Part of a small language model's weights.
Size: 9 layers, width 192, 6 heads of 32, MLP 768 GELU, vocabulary 8192, 7.13M parameters.
Architecture: rotary positions, no biases in attention or MLP, untied embeddings, capped logits.
MLP neurons of a small language model. Each row is named by its layer, matrix (up: input weights; down: output weights) and neuron, and shows model dimensions 16-143. Each number is 128 + 32 x the weight over its row's rms, rounded and kept within 0 to 255. Numbers have three digits each.
Before each neuron's rows, "fires on" lists the tokens most often at its 100 highest values on Wikipedia text that the model never trained on.

fires on: ",", "ing", " and", "i"
L6.up234:101104108108138126168135125151106126119132173130193146113100123040106129183155079149072112143113094138070096195127096095075079180150128177108117092104191116083170088175100144119083096107107114086191133176146150099160149120148145165106113131133126162126148118184141094122133122131114134153184102152165091119146122069149118104138083157102161056175152196128130183099160150148136141076055
L6.down234:117150164108088132126174100104106118164135139085115132164147124146139080117144136100123100096154191089178114149055189106162166141102127169141113161162108102128087118122130114120176118139120151174164093128149172186102097172127107112081204134068121095168118095121121129074070170103207126097116209121131113077042072132108089151134078099148165100153154104150184131146185120145153121128194

fires on: "c", "g", "d", "h", "z", "ia"
L4.up467:095048160091117098128112077152113129179160155091107137148107081148128101093113062136133181096156126149170160168150171120124162133130118117126131160108139096176117113099155121136136107089159071140135130133125098161170116113171118159128091128089123159168155147153128155068096105140140150159071134107156123154091160190190108090103080126071077148126164098127128133134213175170140086128132
L4.down467:156219109131084153154183145109172168149109110140130142111151121110107144175169153125129111180122065127128142089148124147166089131142193090146103079138102178043157164100115124093106169181135106077140098098126134131120114184095153105105114133117231165099115093101125099162193116115102124082166088136112059099136152086107172127116150175148152115108152164142132116159083077094177154085102

fires on: "f", ")", "s", " (", ",", "z"
L4.up596:092146158169093128136124122185109082128110084076090101114098135147139095126097139156075101094116139164115140167176075068124173158133150148142111114120134098128139144102150164134086164153083125142164107161090155213150152171167155134153116159157094133155120166084096123125128100154167123110160149143122111142085148142143085104138129176078146157116150064072056120095129141151120138077112
L4.down596:123123135148166157156112159044179137071189088152140132144184070086119112099167143113139177101170108169207121130141155133185113109132123151136112155144120134185075098149125093147154121144144129108130157060147110127120139159148122184119140097137100150105116134165111150119063108138061155168066117137162141187189072127106071144137113158130092069132167177147080140147189065130116130131148

fires on: "b", "g", "d", " only", "st", "one"
L4.up98:151107119092123168114135129098196118166177130124128131116122153168093198164173123111150138102158070141118102166096090091104164127155107080114090136184083077152110113090138163136166102121133161159151147141095163123104129154164068100113062134103051127166163166107168160161179117137136146130142141125120136161068109167112153114154156154124142149184111106086151105100117178113100130132171
L4.down98:163143103111120092128125129139112180084059067111125142173125146145164079104125101141093191187126172135147194092158114127140055106150132125132114147151159151107128149081135097117094081153151105081146091144099142089095113132105203108132141110136169153105169172125132173094152158136063148104100122128083111071166173120142081160071132070099141157099109151193099162178058087134120074107090

fires on: " and", " that", "oss", "\n"
L4.up21:068179099161157088122114158136094109148087135179168106111089136130152171137092102147109143107114138110207096142140103121139079166148165077066064085140124100083121130095129125146168204108186097100194152104137125162116099107148118162192153171168101135093079104138145123152139129088115110130130079132112132112147119101073111210167143134128125087124172109153109115060146113094104178136125
L4.down21:202163130091157129129137134154201155112166123113093112141132149168090149167144125166099134158152155166102154135096103109164118025143084115160145161100070179140092163107164125100080106173074123121136139160060118080134132151121127064107142145085162123145114122083107184082101155161118138133108147129092158175117111172131098200045142101162103175162159144122117115194113088158178088124131

fires on: "0", " ", " d", " P", " n", " Mic"
L6.up626:128061138131124143119156092163112118116115075103128116139095063137109096165103169180162147118090113134078169177158183136122078082158117191097093195142127136103117153139135126203178073145150107108134197091144144093127069079117138143155148156128102196127194104101105144125109078157099076123158102185133130082116136195213109126156098188141111083112135130143090133173138123118158158154109
L6.down626:205097184118168153111141179148115092101111141057136121134078183096136117085150147076129108105134155143165152081086120136081111115121120117142117146118109105156161117149140154107126182127127112126144068165132141091109122203130143057173095149117143086019054133114082139142168179124132157140176120151092145161153101156082100143140144099121144126123117118150074105103145073116119115062187

fires on: " to", " |"
L4.up359:076051123093097117112175089131115096128055152134175124126150150112162060097153133183141147155081127152118192119153158145103135128116096127111137165087169110066118157042094176117087171151103119057149153147114128129169089123150057149103130114113159120099072155196114076151129094209086092098144066163164124102126085137157141075113106140165179171107105134154107098156154127166144112119099
L4.down359:121127135105078155151147137156131161177143102066094169152074139147110136100083135138142105140192168115150125081132164106121113145159074132135097156156112119098092102131143089089124155145091117120159099149084179139145141093090120098141125167128144132105103129116116145109149158113116118130138178125105062111145171153128152160110116026128136135095212108173116137121166106109050120147126

fires on: "4", "5", "ua", "eth", "7", "1"
L6.up760:118129153164108141145152123110105160154091040160168084148140165099130130094140136123140113082113110114140115129151134143129083124073208157108096096125117094096120082155197136156182169183148201134128146100145086064177112083110153109172138134098133137153131122129120124124153088136099119163144171154123103088130164126165127119131106148134104145091096101148100095151097095060157160145089
L6.down760:047108073130134141180092134189129115086150138144093191125161162128116125114136149106149158144121154139116165183066133141134137085101131040092191103103109128170143106108121077110115110083127126135105138122064123177169149134099127130124157143063111123111096145124126070119134121141118137088048133109149150118109128144116104125122105083189154123182077128066184092124151124155143114143236

fires on: " ", "ann", " |"
L6.up39:174143085117084118168190128129150077109100133155165115133055168141120120075157065092169153074131120123149123086161075178121120140135097075141124072153106129154156187123151148139106182130188144185151140116117120114068138106211168095126084157177097137123136125136149125129137119111134158113116111148113109137167120097119152110199197124185166126142147092139125080128175105106130086107096
L6.down39:144139177145169133137130135078132162129143099118151164069180150133103127173153185089078134107076178193181140187079114062130113152108151159119121105111160163102120117133077080079096101152081088113088095147129127154195102118153123122114137099099156177156131154134197125152078080116102114109175114125154122169135121196108138180065117108082079141081135123124079106122121099160126132174154

fires on: "0", " to", " he", " for"
L4.up19:157166149141142104198134123122150190100153175124125131064156135180149113060159122142125087131158108129102189125114120121143141121175100153120171097122170104128115136138191082127098093137160142074180147039148187174111087121082087115132138163132122062137128143107143111192103113110131121133100155189110077118115132112124196203077129143139136062099148093122166193111115140136114134108137
L4.down19:129156169161135119112133134125143086130131152144122146176115147069101152154175059135183144088099124124153186136128139115212117148089139104104128173111108114199104129161104126191112159122151113147156097146130164133137158151159121090145148152065141151128140175091135103122087174147120158195107127083073150105134112214169080121140076134107152123138159101141086068123149087079153133103114

fires on: "-"
L4.up754:156086128131111076146107133135153112103114185110180096156147095056143134142163143068148112148112071161135181112179153182151129143157141110105106098152148064107114160136150149124150144089206152095055159100153105113130095098087144118131079124130111114193187135136102089113191161142185068085155184125110151114122152168169129120082095109113119132156212091102172117144141174117119186116072
L4.down754:146111129139156082174089153124109069083165209141183115189162093104110121152124078100089106145145107152176195120118156136135145162116107121138086088145152067089166137134132138115130133103207148086089166126156166152157109044102157134138109095139116076139161127116112115146150151137150058087150166156058159141105131174147122090128128116098124073112148074105162104139162207138139167082110

fires on: ".", "A", " a", "k", "\\"
L6.up614:186120112045162097121191118102097134133140143101132096081132135144126116204112092160112155136103116171120133110094141122161130080100111138125122134070089123128177104154144140083137148159119119174160148079191126137153145188138155111075143131162083128160073103126148106129177108093134144116152138127123110084148169136067078128097129180095140189118136083129200100094098131088127168058117
L6.down614:129137131113171080139090115180126078096108152104091133150162189127106130114107198166120139177164112113142122105089123105064129107173049084178131100123106150188145139152137151134181174084125151143075162138123125160141172102117104156139144096099061105147157183131091125102100116201166135100092106085123131124135122124104128151149133116199177171092130149087113177171088125169141142188171

fires on: "1", "2", "frac", "7"
L6.up417:142106132100187144176116164123167159101147124107149124151150182114128104125157114180118138149170089149075155113181086134114144200055174099125152097093116130121175148088133131081063119132158092141138079134073103125176128194191094119150123147141193108045088170115160112120148127107150160145126152146111187113084091083173123143092130132134078143094135149118124116110140153136077093141049
L6.down417:116106123123108118116168109146119092128113127174163118097107082158124126124154149094187131146147151161159093153088137083154118047208091159137093170197131123085053124178074112197156141137068134091142128139139112098078125104100125117104125164174013170199134086116128140134140123131126088098160148137109069121188126131097126106094116135106139098133147159146138143142117123143172194147153

fires on: " as", " under", " up", " on", " part", " to"
L6.up718:115112080118077130160129073112110121118132127160126176183124083132073163131101108126157082195125137123111139149141160113105081075065160166125133230137128131114138160153128159078089090110141148185170167095111082151178078126120135104143167062086167097131101168193124138106061127140123088149155063073106150119135099127174097135124151096140171125156133112162145144100113134119159102141071
L6.down718:073163108185124095124127073112171175142093115108154132096122176220091170171131117099102104174182069161099126107130150139140172101127091107120122155085157124164141171131129134114162129183062127120117126106108142116158122159212099081134111127119143090131104126113089082121129140204110109151123133143128188067138107130056089112161132171135134179084162114077130099158093175145132100111117

fires on: " and", ",", " |", "\n"
L6.up238:093119111179193175103074131158101159110210152160117139138134069096137117119162167131127098125137125144113095122109102132088124155169171174056122090137187052127117105112148086096115123141189038125165113115143140075140068134087141147108156106084164148102119135121098198133190077165113143133115078128101124111151092149074129094133151179115132149198126181115067096101123098121090213135134
L6.down238:097067147160101077133119104041146110116096101095145106170200137179101190149066090093075112094131117111107128154137139113166131136111122154162113145100090111131134151164101141138040086131141121094102146109138136147178146119154136119097081071105198161159152135141167118145085133152106116165137136160219121140143112143077151155155194141129090106142117134170131180151181145150135079156144

fires on: " a", " that", "us", "s", " Sh"
L4.up554:156099121113113107158162176169137112108133101186116135179084145132108163101148157117087106113135122125126120137195091121074137169125095120165132135155103149085111135134163097142146081198177098079184089129103183140113126179143131075113130115138140115108121125112120166034149128125175099119137052148142118110139188147113147113108158079105152147104089080101174116104099117101170129186154
L4.down554:092146138146093143143122127145122136173121168080152083104114116126168170089105111118120185117120113097118066126131079109138087078130193142130113083092172169159154087161083155157112149086112136188152173061173088062129131095136123171119159153131116110125119145166106053173142103137094127202158160117079140184096151097193107151128118171136141142214108211175118133155149092129120100113131

fires on: ",", "7"
L6.up544:122122135109127171119126128116070166131189170110151070112135116104127078168148119143126094100116168152107152186180102144124143116068134105123164144089081130115136062159093141105129148031153078095147130180107107157170107115122169102123116128144191056158133132135084198118162174182123164117118143069142031148128152108123160148092160157056098145130194119154164174112127145110139167151130
L6.down544:084134100141114079175171088186195095086127167132086134130084090160164142135166170142124118180170095177106075112107092100104146143100112101101102123161157109172113116177131089132120104132114157058093104065147143181169137103096122149114088070137207125151165157129168090144081141132090158090118092137118094138128086119159165114115134135094157113163119181156119160116121151095108184190151

fires on: " "
L6.up587:180160136118063134162175101137119155051206107136183151159101107124112120139105135076119135133122134079087128095072095137163104148205083191124095084079113123108128127118101124154181139152175155136152119136135101137156077070124117123164089156151101184103131083128114121156125045150123110166160092127159116154145123092123136090145159149134159103115139135066102109098151114152116118120133
L6.down587:125130152151097133092178087129145099068145161101126126074125140108099107180121144146122150123153143148136160136152162130073102122169142103179135079091085162173166128136113169113185140103114101157144113112123113156098168079170162168101110150136022117064121156165133124133105173152109112129155099177163127115092138170146096185146096128154106136135138086039139097113108101144131079168159

fires on: " (", " Mor", "-", "im", "qu"
L6.up194:065143083145091124133169078158158108068147138133102124147114155105085120180137179123139071118148108116097201109123094159149149176149159128128094136064075108129166116123089164135114144170158111138146169094152123116076182088159164153177072123145133159096102120122209150168156110147136062106108055135165148093137155115132105143103145142079135145091146151131118138132033175107192133106137
L6.down194:170080113137123141144113117067126137155160090116043159118145142108111117101122097156086192137053165190112075116122115143118108102144114173141121166116130172138179113117074129093182137131078168109083114173127167118181133129102143124134183134135051158012192217151119147131096107144130129136127145133152152120111138156146147146091121136148097130120109148105067139147127118142095078102124

fires on: ",", " |", "9", "7", "view", "od"
L4.up753:153091152105170145148106105156155122148138169105207162162135152113103119228129083102161097109130115185122114181124119194145119047152104104179127122167147122112086148155156113075146107143169140137102113096094121113084120106057081154119124106165131102161106122113151104103130186131131088114131097135074146126083105139158151108091074150087110109123147102171109134146136160140119163161101
L4.down753:122112182154082147094126156116158098128100193095085101140149130147164096125126123111140087155170127082153196119099054095095134117090140164119136102145196171208168153122185169167168136129157094192024093097118086127155186108102089095096103135093125128090182161112110148112104075117146160073135173095163117128110108148118159144159165187104124101185094126136134125180142121131114112105068

fires on: " in", " of", " at", " from", ";"
L4.up763:125115129112131141077120172161145164168144153127125091099107098072100139144137049133125093163145112084146122118151126099121100137108138134106059190109119149212204121178159131130080124087133139165171165148108084151179113131106130155116155162099101138158162161173129114126147148160149121097166127073159125186170134079162083200121139046153140095113081137081141131194059152152185152136100
L4.down763:154139110121161134112133112111130110132104147112168144112121148186129182113108140125160138117085212152066137122137138108083117150179140133143100076113122099086127118090162131210128165174159137096078119130110164122108153174119077079071115119133159105178131055082124162177188096081057147119137126157085098111133102195116165128128143182151174132169157116192204169129122051108106130091158

fires on: "-", " '", " \"", "/", " ("
L4.up625:099111089138116106182121097120118095162061085058179132157099119098133198103128105088121097112140131175153105199138108083103142109107142151106089107105190135067106124128076152181158176129197147122158149102129098141117145158069130140232111165096134114112147115226139091189089086101168108106094146109117109168122194091173117161073132145139129106118136112102119097095089168112113190126084
L4.down625:101131072170097126221144097149164094159069157163105089149184086149165121152149122162120164128146073137146109104117121093091209113094147173101167069089132127096147118127081115124167128146120141141120120153116162143111189152122097155147145124136045097087106163142115108180086058162154128151093131096177143110162149158131133123035111141091177135114134200139142151132115162131117194092081

fires on: "2", "9", "$", "1", "Pl", ":"
L4.up598:134118199057137143102116146109070106111163107082146139131072164126143169154118189200149145173148151088101105122114156077125111103114144092126078153173130096084161134082160154051129109151157075118109117130094120162114098153188079144094099080151145075115106159127153049066149144144137165144115105161143153165107106073108155133140160175131155114141099127171123191119120130151112128162099
L4.down598:134131131105116117126104130160174187122124089186134171141199143129131105095168121090096128108155071125134145124156110131152132143138073154201138093132159153133171120106119086138146142140139103122102184119126119103126172079105133151170122184130151133118099202089159146167107153115112074067136140052088104108166135169091122185078153125138186108098130133150139166136129114137150114106111

fires on: "2", "4", "6", "8", "7", "1"
L6.up669:095115129100138113090084113143053156162162183117130076170113027141113155141080162168161140061085135150085121175096131135147096117071114137135143116118115106089121120127152135115122147116180115164121092109127134160144134073168126131118091130093153099177151083146118111127170115077113088105126201058098144150133141136096138053115103180129161128170111132167106132172169092131082114189138
L6.down669:087086148161131131186108117113177148137100069098152105130158150139110136117137122119091092057108139101126100094165129153151238125147096133128155116114096121149100075130133146136158127121121198105095123086151045087105155139172158146104176122171178125150130154131187091153086119097086175131185102135132175133172151158214104124100087089153149111145131139124110156092160175099102113106154

fires on: "\n\n", "2", " |\n\n", " went", "A", " received"
L6.up162:158129106137142156150158166125107174214120129128078151147077169088094142117136122204139111130146053157113158100101130175117123154155133113061160145098125164159128140109159116057124121108078155171156123125137161179104148150124068097053119166119112114152132139123155136097196082097087145093110166116113135098127175096124189156162074149110097131147078112144133131075154104102175063088140
L6.down162:128137128150167087085112155163128121082104108157191087094185113133091137161163097094143159121136152078115116185168122121124081117127129136136117130142157095115156123146060158161154107176129132143119149098159110133140141139125185164189144141179116179076089156082072155103079174175136086149140186088142094119091165178067081136083152139129135150106212161109080154128119103177102146134092

fires on: "2", " and", " of", "ship", "ity"
L4.up372:076134105120109096148072110141102101111087166084108139113132122156132125144147091128135160115082112146147125105094063146121077101098124112163133104150098098146146120107199106141114176049110137087118176119076148161164080138181080115123125126135123132140123121140173148099116125054167084163099161094159125106088200137113102125155106169124107163151136131115123107155191116121104154147124
L4.down372:149111155127135101168108125170181151134135169147134098107121156100102150079088097162118080082154109103105136146145173130164178130162104136171106116127167145109132140164092193165102104117106138112058130127157107098172145118125148147176130125151196134100118126150128130087167145145135133125123083145124142179189142152127110104101088134098081099163160082136151161092193140182173146156159

fires on: ",", "2", " to", "==\n"
L6.up605:150163111133061130143139098164094150085122168125141119067084093057142125146133149178156146134149130156148091092161104129105098178146111150150121116163124151165170154132141120149136149172081163146158110116109124100115049177146126053155082128110193127164156072180066117119142073108125165118169078136159192131085165095158153168145135122082113185161095064164148109119096152168124140078117
L6.down605:093183097189156129111084157124149112111101143165136125123157158095060119123122124198123133094130165130129148108124149151216084130157151071125109103180118161144118158159147092108139134163131149121136080177139064129139157207098086112148136132094188145161122002060157135113135130106095137136157120140138096095117183097134114108109165127124146130102145155126105084137083140100124115135126

fires on: " of", " between", "a", " el", "i", "ga"
L6.up733:157149149186138131104130079181135159120130134077152082169159030112137164207117153128163089122110151159110096168169138097134069113123174155094138121115200145087137089164138147155111101089058183105159150184123127164117173117064091110131163138054133098142125117095062179078134169164163164087133120067106154160145130163120102133080153149181128160128159119110161103112141137067137199130121
L6.down733:160143111088147151137174163082096146106119070134165122130148150159100087113137136116051104148150117121159181093109079181111178171137097088168160155165118111126142146140114114142090111112119112166147099105103137088140142132143111115154062163195155146159102127092149104129140114150145082129126121087167125072156070179113122153217086119151074184175152119187109101104108113158127087082139

fires on: " the", ".", " a", "ad", " every", "="
L4.up767:129090135100053094064110119120117157083089153209125083090154093136141120144086129137126126130107126105130075164122162098135193099153129173180132109144132158147162207156145137149167126113120072130110151138098175083128132162156106106102120114126094168120101133190150194097134072143083104117191107113079091073159113165112109147092086161131160115097118062136165125067117118133124102130128
L4.down767:078164095130100118121161160097138063141152082146103144146089130152123111111090123134117152163077139125088174128173109149118082103094115066082130164122103056157170179127090133138075104125135151249100105125164091182151196141078134207140123182166133089109150177106089055160155159143199152149088114133167153140111139167130123165101159154216135136155103156115104114134124127114126204120123

fires on: " for", " his", " at", " colle", " County", " won"
L4.up231:155147110118072196175113151107119176101137129161126189107096101149168163136145148108084102146091135135113141115125148077125132187120134127149123151165159149139032102061149080112124136070075121118173124118076141094182106073082099151104091186092198122068153158108121183078175178166191129190064120164163123165128137140105117135092156106176089189119130123113134125132090147128139145083128
L4.down231:153158111091135098106133169132115059128180140122134107118135103126132162094151176110178150141177099082116155196148152188112163114106141134170174114106131135099157149202162115111133128093173078150115111162083133141160105127117079093164147101110118148112127064105121112119088116104150117112113178080130150123098064045147104160232138152094151116087149124138084131114165100075138127184079

fires on: "-", "5", "4", "|---|---|---|---", "3"
L6.up567:060154101084105150083154084105093130112088161177092158136192129123147124174176151164147107171200073127140142124170109089109145176148138106106086131136104131103126130120121123068125122128141149076135095063158129124152118114140170111107098123077149086086107120086119106137163179134152134179113197203108097147160164175141099091053120175106115147174088089166120156169077117153126116187130
L6.down567:116116117134094105182091172144108124069140177173163110099100144120126095089152132086111169132104169145133137166123143159127061074160130100148146140114115109127097125125064145168141149175109120114135122097126120150089131125135126183100134149164092165162165061105130072099079104165145066067097115108085190173120127130110129127131119086128114140060117077105164096124087163129185124114148

fires on: "-", " to", " s", "/"
L6.up70:179002123108151113172132073158100119154101163133164169120141144109146153131128184151118101100146141195110099090155093107136118105079094155122172159160105106123098141136089141148095104146127112111157204113135187097180149085131134109160180160081158133143119135138105161075148168130121072094103166160078104093128157076215123103084117137157196062134132114146092156075155122111109151166070
L6.down70:100166111115122092102100173122170136136134150096097048143164128134090090092111108155071134167154124109131184094129147080085123076182126182064124119120123107174147101123130137034164166108093159157134150136132134136123118085156110146116099099145085119126139063081148104145150078178138150117115089075158147140185104136070148179137117030116139201149192107133126160178098160206148098098072

fires on: " in", " of", ":", " gen", " a"
L6.up599:102160092146131109132183126145120172159132084107142102115110148106157109165146089116164129137181147065146222132109148158135083127145072175133109116141077134112171043105175109113133160084110127113136143134096150140128139128144115172042152134136108130090092124112106181097115069149209098106131027107128170182084108172133132144125104120135179108153107160125161098182108166065106068115066
L6.down599:111095140130119123160154141127107104147081127147104131121178115122107129094130149142105121114106105143145060164161164094126108113082159109075105124119122163088128127162072144093086086113146104107077114159132166156127178134121152097175100153117125142164181118163134062096169158148061149198165155162144120121119133140143091172103146130169126171133155141140134176074158173174103186094154

fires on: " and", " by", "th", "2"
L4.up366:139111165093103123165103100106094129075158094109101100122065177148108201119121156077106162151135129115124105167106122139068107148126087181156128110110131145106207200116124129181166153065119141025112155163098109116193142114102148120094147176117195116148090101115141174113134175139122102163095103140165108141107163109125162151128080090133136073114076136096126165111134176130128180074148
L4.down366:050146144105091139175133182158188130139138121187137152142123144144107035154092141154171067131141076098124143168128108148127207113115096082108104167147103088128070148088132133153101100162104133078090125137119103094111139139136173188145142115142127146078159110134130120121107101128079109160110147147129132062109166167140123127143158104141137114092128077176123089084129068143129109102115

fires on: " that", ",", "2", " population"
L4.up145:152146135150114121115133135089121198082159118149156095183096136118089127139133187135107112185125154165131052114163097112139085173103157097109139154108144160158125169126143082116115170157120112078135166160143126141139108128138104126135150140160161133144184101124065110078205132120084110168114143080205144097101143120114082071133128106116101200114108104183103195165131170103127120122121
L4.down145:119124113141160087133082080107126093162078101142100134087103123136095157161105135115111167069154152005087142164117144162150153062139183158212076132091161138127101097127137140160130103127118107150129151153110113133120113078100159085080198117128109130144102140189150127166068100134137090160150147104113122155184087158115123127116082093211118085146120122080133089161151079175164113112174

fires on: ".", "7", "5", "8", "9", "P"
L4.up439:125096134116137146116133089123119066183153112102140096168149129121108174169169149114115135095085145126122106102136106114089140088064121046151155067119160063092122157077111142104093099118171048141133137117112112165125119099064167121138141102135114186220092086180162121160184149136157108103139169179115100110123159149169195052125142193175091135135155159138121104184154106107118081165112
L4.down439:140161179160156139144128144078099073119157117108151163086093080142109138137121056090153083131176108103166141145084117112085112181125169153140105141091152145149190115184171114090204147113088202171101125160146110139124117169157058096125100117187056088075142134103117149147098150099083153158092100088174138164095074124142147099148112103099160137117142161111091155056133118198100159123119

fires on: " an", " well", " ", " much"
L6.up619:164137145140055180080214089121138177123121151139180089169100141145081147150110131111109130123142136125142071103096169118060167140121111090116121130095129072082108097150096130135132056095186123134118130109159070139176109126144140099151185094150156175171148104152088109148205110172125146082125124152048100149126162186119161141169136169068080089151168143179057126078131107201099118143173
L6.down619:079101100170145143128104129140161176125104113121109207119140106142105113126133115106149108130172118112119139182123159041178145111099151211162082133150166130187149086150169104152108132139095113107153091181126167102105102131148170160094156122090139110115137052115183173130127115120076144097099170146152136129135084142108116121161161158128109173096059105159206183099118122101090143130102

fires on: "9", " did", " does", "us", "s", " along"
L4.up389:157031094086164129093129174103135156141094159123108168129081137112110116106174135066117098103144162100147147163134140070161152140165117168085110108152114188134158103153149219128152068118162129109126112135125103119170081140164116126143119140052131105120124154146119104052116071112119109053102161145149129096066140101150144072093154130166122114147137156112160080180098117151108115159173
L4.down389:106156162118142181219122100133085117121130141117121112154165096149115167117176144117120102117146137183140102112124095080096145105051127068137149120057146122111110123105138057107135123176101104082154107099135091088128102097066098114103175138204160163149161111169170127208125133145137143146133098083147117164140107121140078136147126106155091133120133067170100121088103154083118146117061

fires on: " |", "History", "z", " Athletic", " until", "–"
L4.up10:114120131156113152157130112101199081099103085149172173176088100158149123124074131177110096119108072166116130062114099143168135163132113101118130138138176122071158118099108189121133132137119080146091158170145110105220083133127154088185123122161135100152157185101084152157116160132148116111153202180069074106139097100126139156192118174135099124147098058119139165102126047157148143112144
L4.down10:122123168077077128114084175168064113182126133101127098101128118090083117110195105085128181118134156083197119166188122137082132114101161126134120130099145129166134134163161073148160111110143205132126087115161084138078143121144095152117106181134106212098100116147157112082162120134126112196115078152164161185147170132118094088107130092084158156102129193127131144106154184107109131129133

fires on: ".", " of", "\".", ",", ")."
L6.up320:122163139185120114120075136122125153111141165145087128145166077114144148081154153071156110120175138120163163104142129167103088069165118182161098130168116122120072121073180181118133176053142058130109111167086134099132076220173148130109109117126148166092116086098091106103135163122110161057214117090106151128130157105136097141124097173093118097082110115167098098103089125111075065116150
L6.down320:177125091144154152135133070140155144128142107100138187099102146152112062158177157140120154145110079088153131151147123179195135144072117086126133141088089122119103163189134092107136128189062124140109135152159163124146132096089137110178117105147168152157142134164167111088109068112125094193070107174115127152102118138130170131121152110101120156132169115128108146143086074137131135119163

fires on: " ", "v", "t", " |", "ol", "it"
L6.up372:119162148112173102145143135118123133083119142088148077154086143160116166128181185083083151112101165096079148136212072111158079104135139130175094089124108059124148187122078176071120130169127111090143172076114105141131113165145168135161106109111134092109163131090144068224110118163075148137142134157129151196117157171152145135124119171107110073103150161125122139078138063147129174066142
L6.down372:108081126145123090099117154093147083138071089159135167165188128136137076043143117106111088095147088128114111108192214122105147124116152095074144180151146169090101129084135103104138160138109114182097078169086135134129089084152149145141153191073123105130098175096128139051078146136112110175124108101081139111169067125133157105192088120149119147184131192145128117145105141144143060128121

fires on: ".", "ap", "t", " ", " Re"
L6.up249:101173107149102077155121108169087110040214084128178132135076104108095112109142089100140175156111096138123133122047067146200137161192114113179091180123131131078096154084143146118155152191073096124130071107140101086096094099149156164144122188136085119096123181086145132163132095161178109107099136211119105142141165128133133138153127169143132111139126121192075179146100129122149132107127
L6.down249:202151132123169099091114112080179125170078137110110101118140098143148094181109168099092102082157173064147160127182141148102103119052123093079199126125129131123113130100162085125144143080136158135117092137144129143073111174120141102153078115123156079126141119126141151090089180104107122159160056114107108150158120090126089160141090152075128100079098163086178145143122150104130037131166

fires on: "-", "y", " Y", " int", ",", "f"
L4.up104:136092096109117145149088161144088164119072193150146052104159157107181162142078126113138097152178132123125207195170128130081136146087137113119147108120071095115159056141146091097188151132106125186132147126125135124112139137135126088116116177129155089143139145148101139130155109124133140183167114139148106157068165117166118160096071112089131123100163120122156139067075173055100173103109
L4.down104:162140184143169148140118148126151128069149128068163145161087087102096131160150124129155102123118134176214116097085100086129168141150107125202127140072096134129142115139121149182144135155091093116130129169096185133063135130094135145132097128139043128128067161149153087188093148142087109108132193105096159130101145118044135134100106180127142093178087129171154182109160118137186142146117

fires on: ",", " of", "I", " I", "i", "ia"
L6.up705:127146139181131115137115138170083195154083105127114125162147104124111131163150132083121133078112099137077050111143134153123164113127149166139168154106138139157133133119233151073175144131109096069174092121136109153115135144130120105115150146121176091203139112165139116141134147163104136144192059129104165159122132148152127210142019132118181094147114122111073140165126174135109157121075
L6.down705:123117122121108129126130103092177081120175141094136160103133180104135121072080149132107129154158140108170173157177136129128090133093085082073114116200132107137140149137061067108101065103130182152093140161115211114157120116173158118163121116121049126165100091120115131068116136156122131168090093165128095093127102122105151073109217072146080188154141170130134101090156135158105111128156

fires on: ",", ":", " of", "or"
L6.up720:038145111120100125108161150151110144074127092134135107133105108093154037141129145140095151117112110131138110134172199092134129107133124183157105156139176137111064138149118155123126117074165068100084114128132122152123049059168156129130072181152134128153132146184141221124117129098155114142122153127071132157125103131191117165132130154085053138088149127113165134145175160152137136148127
L6.down720:105141155159117181186123135088165110107108118099126142058149140105176143152133145086160102116124127157093143185132145144140100106097138103141111107205112163147086096122145149126108120144139206158157095128149112149131109156096094123146151107128139164155107130123142093191152145124160104077064127164138116149096159106115113127157074126115127143108136209110125172105168099076125095144165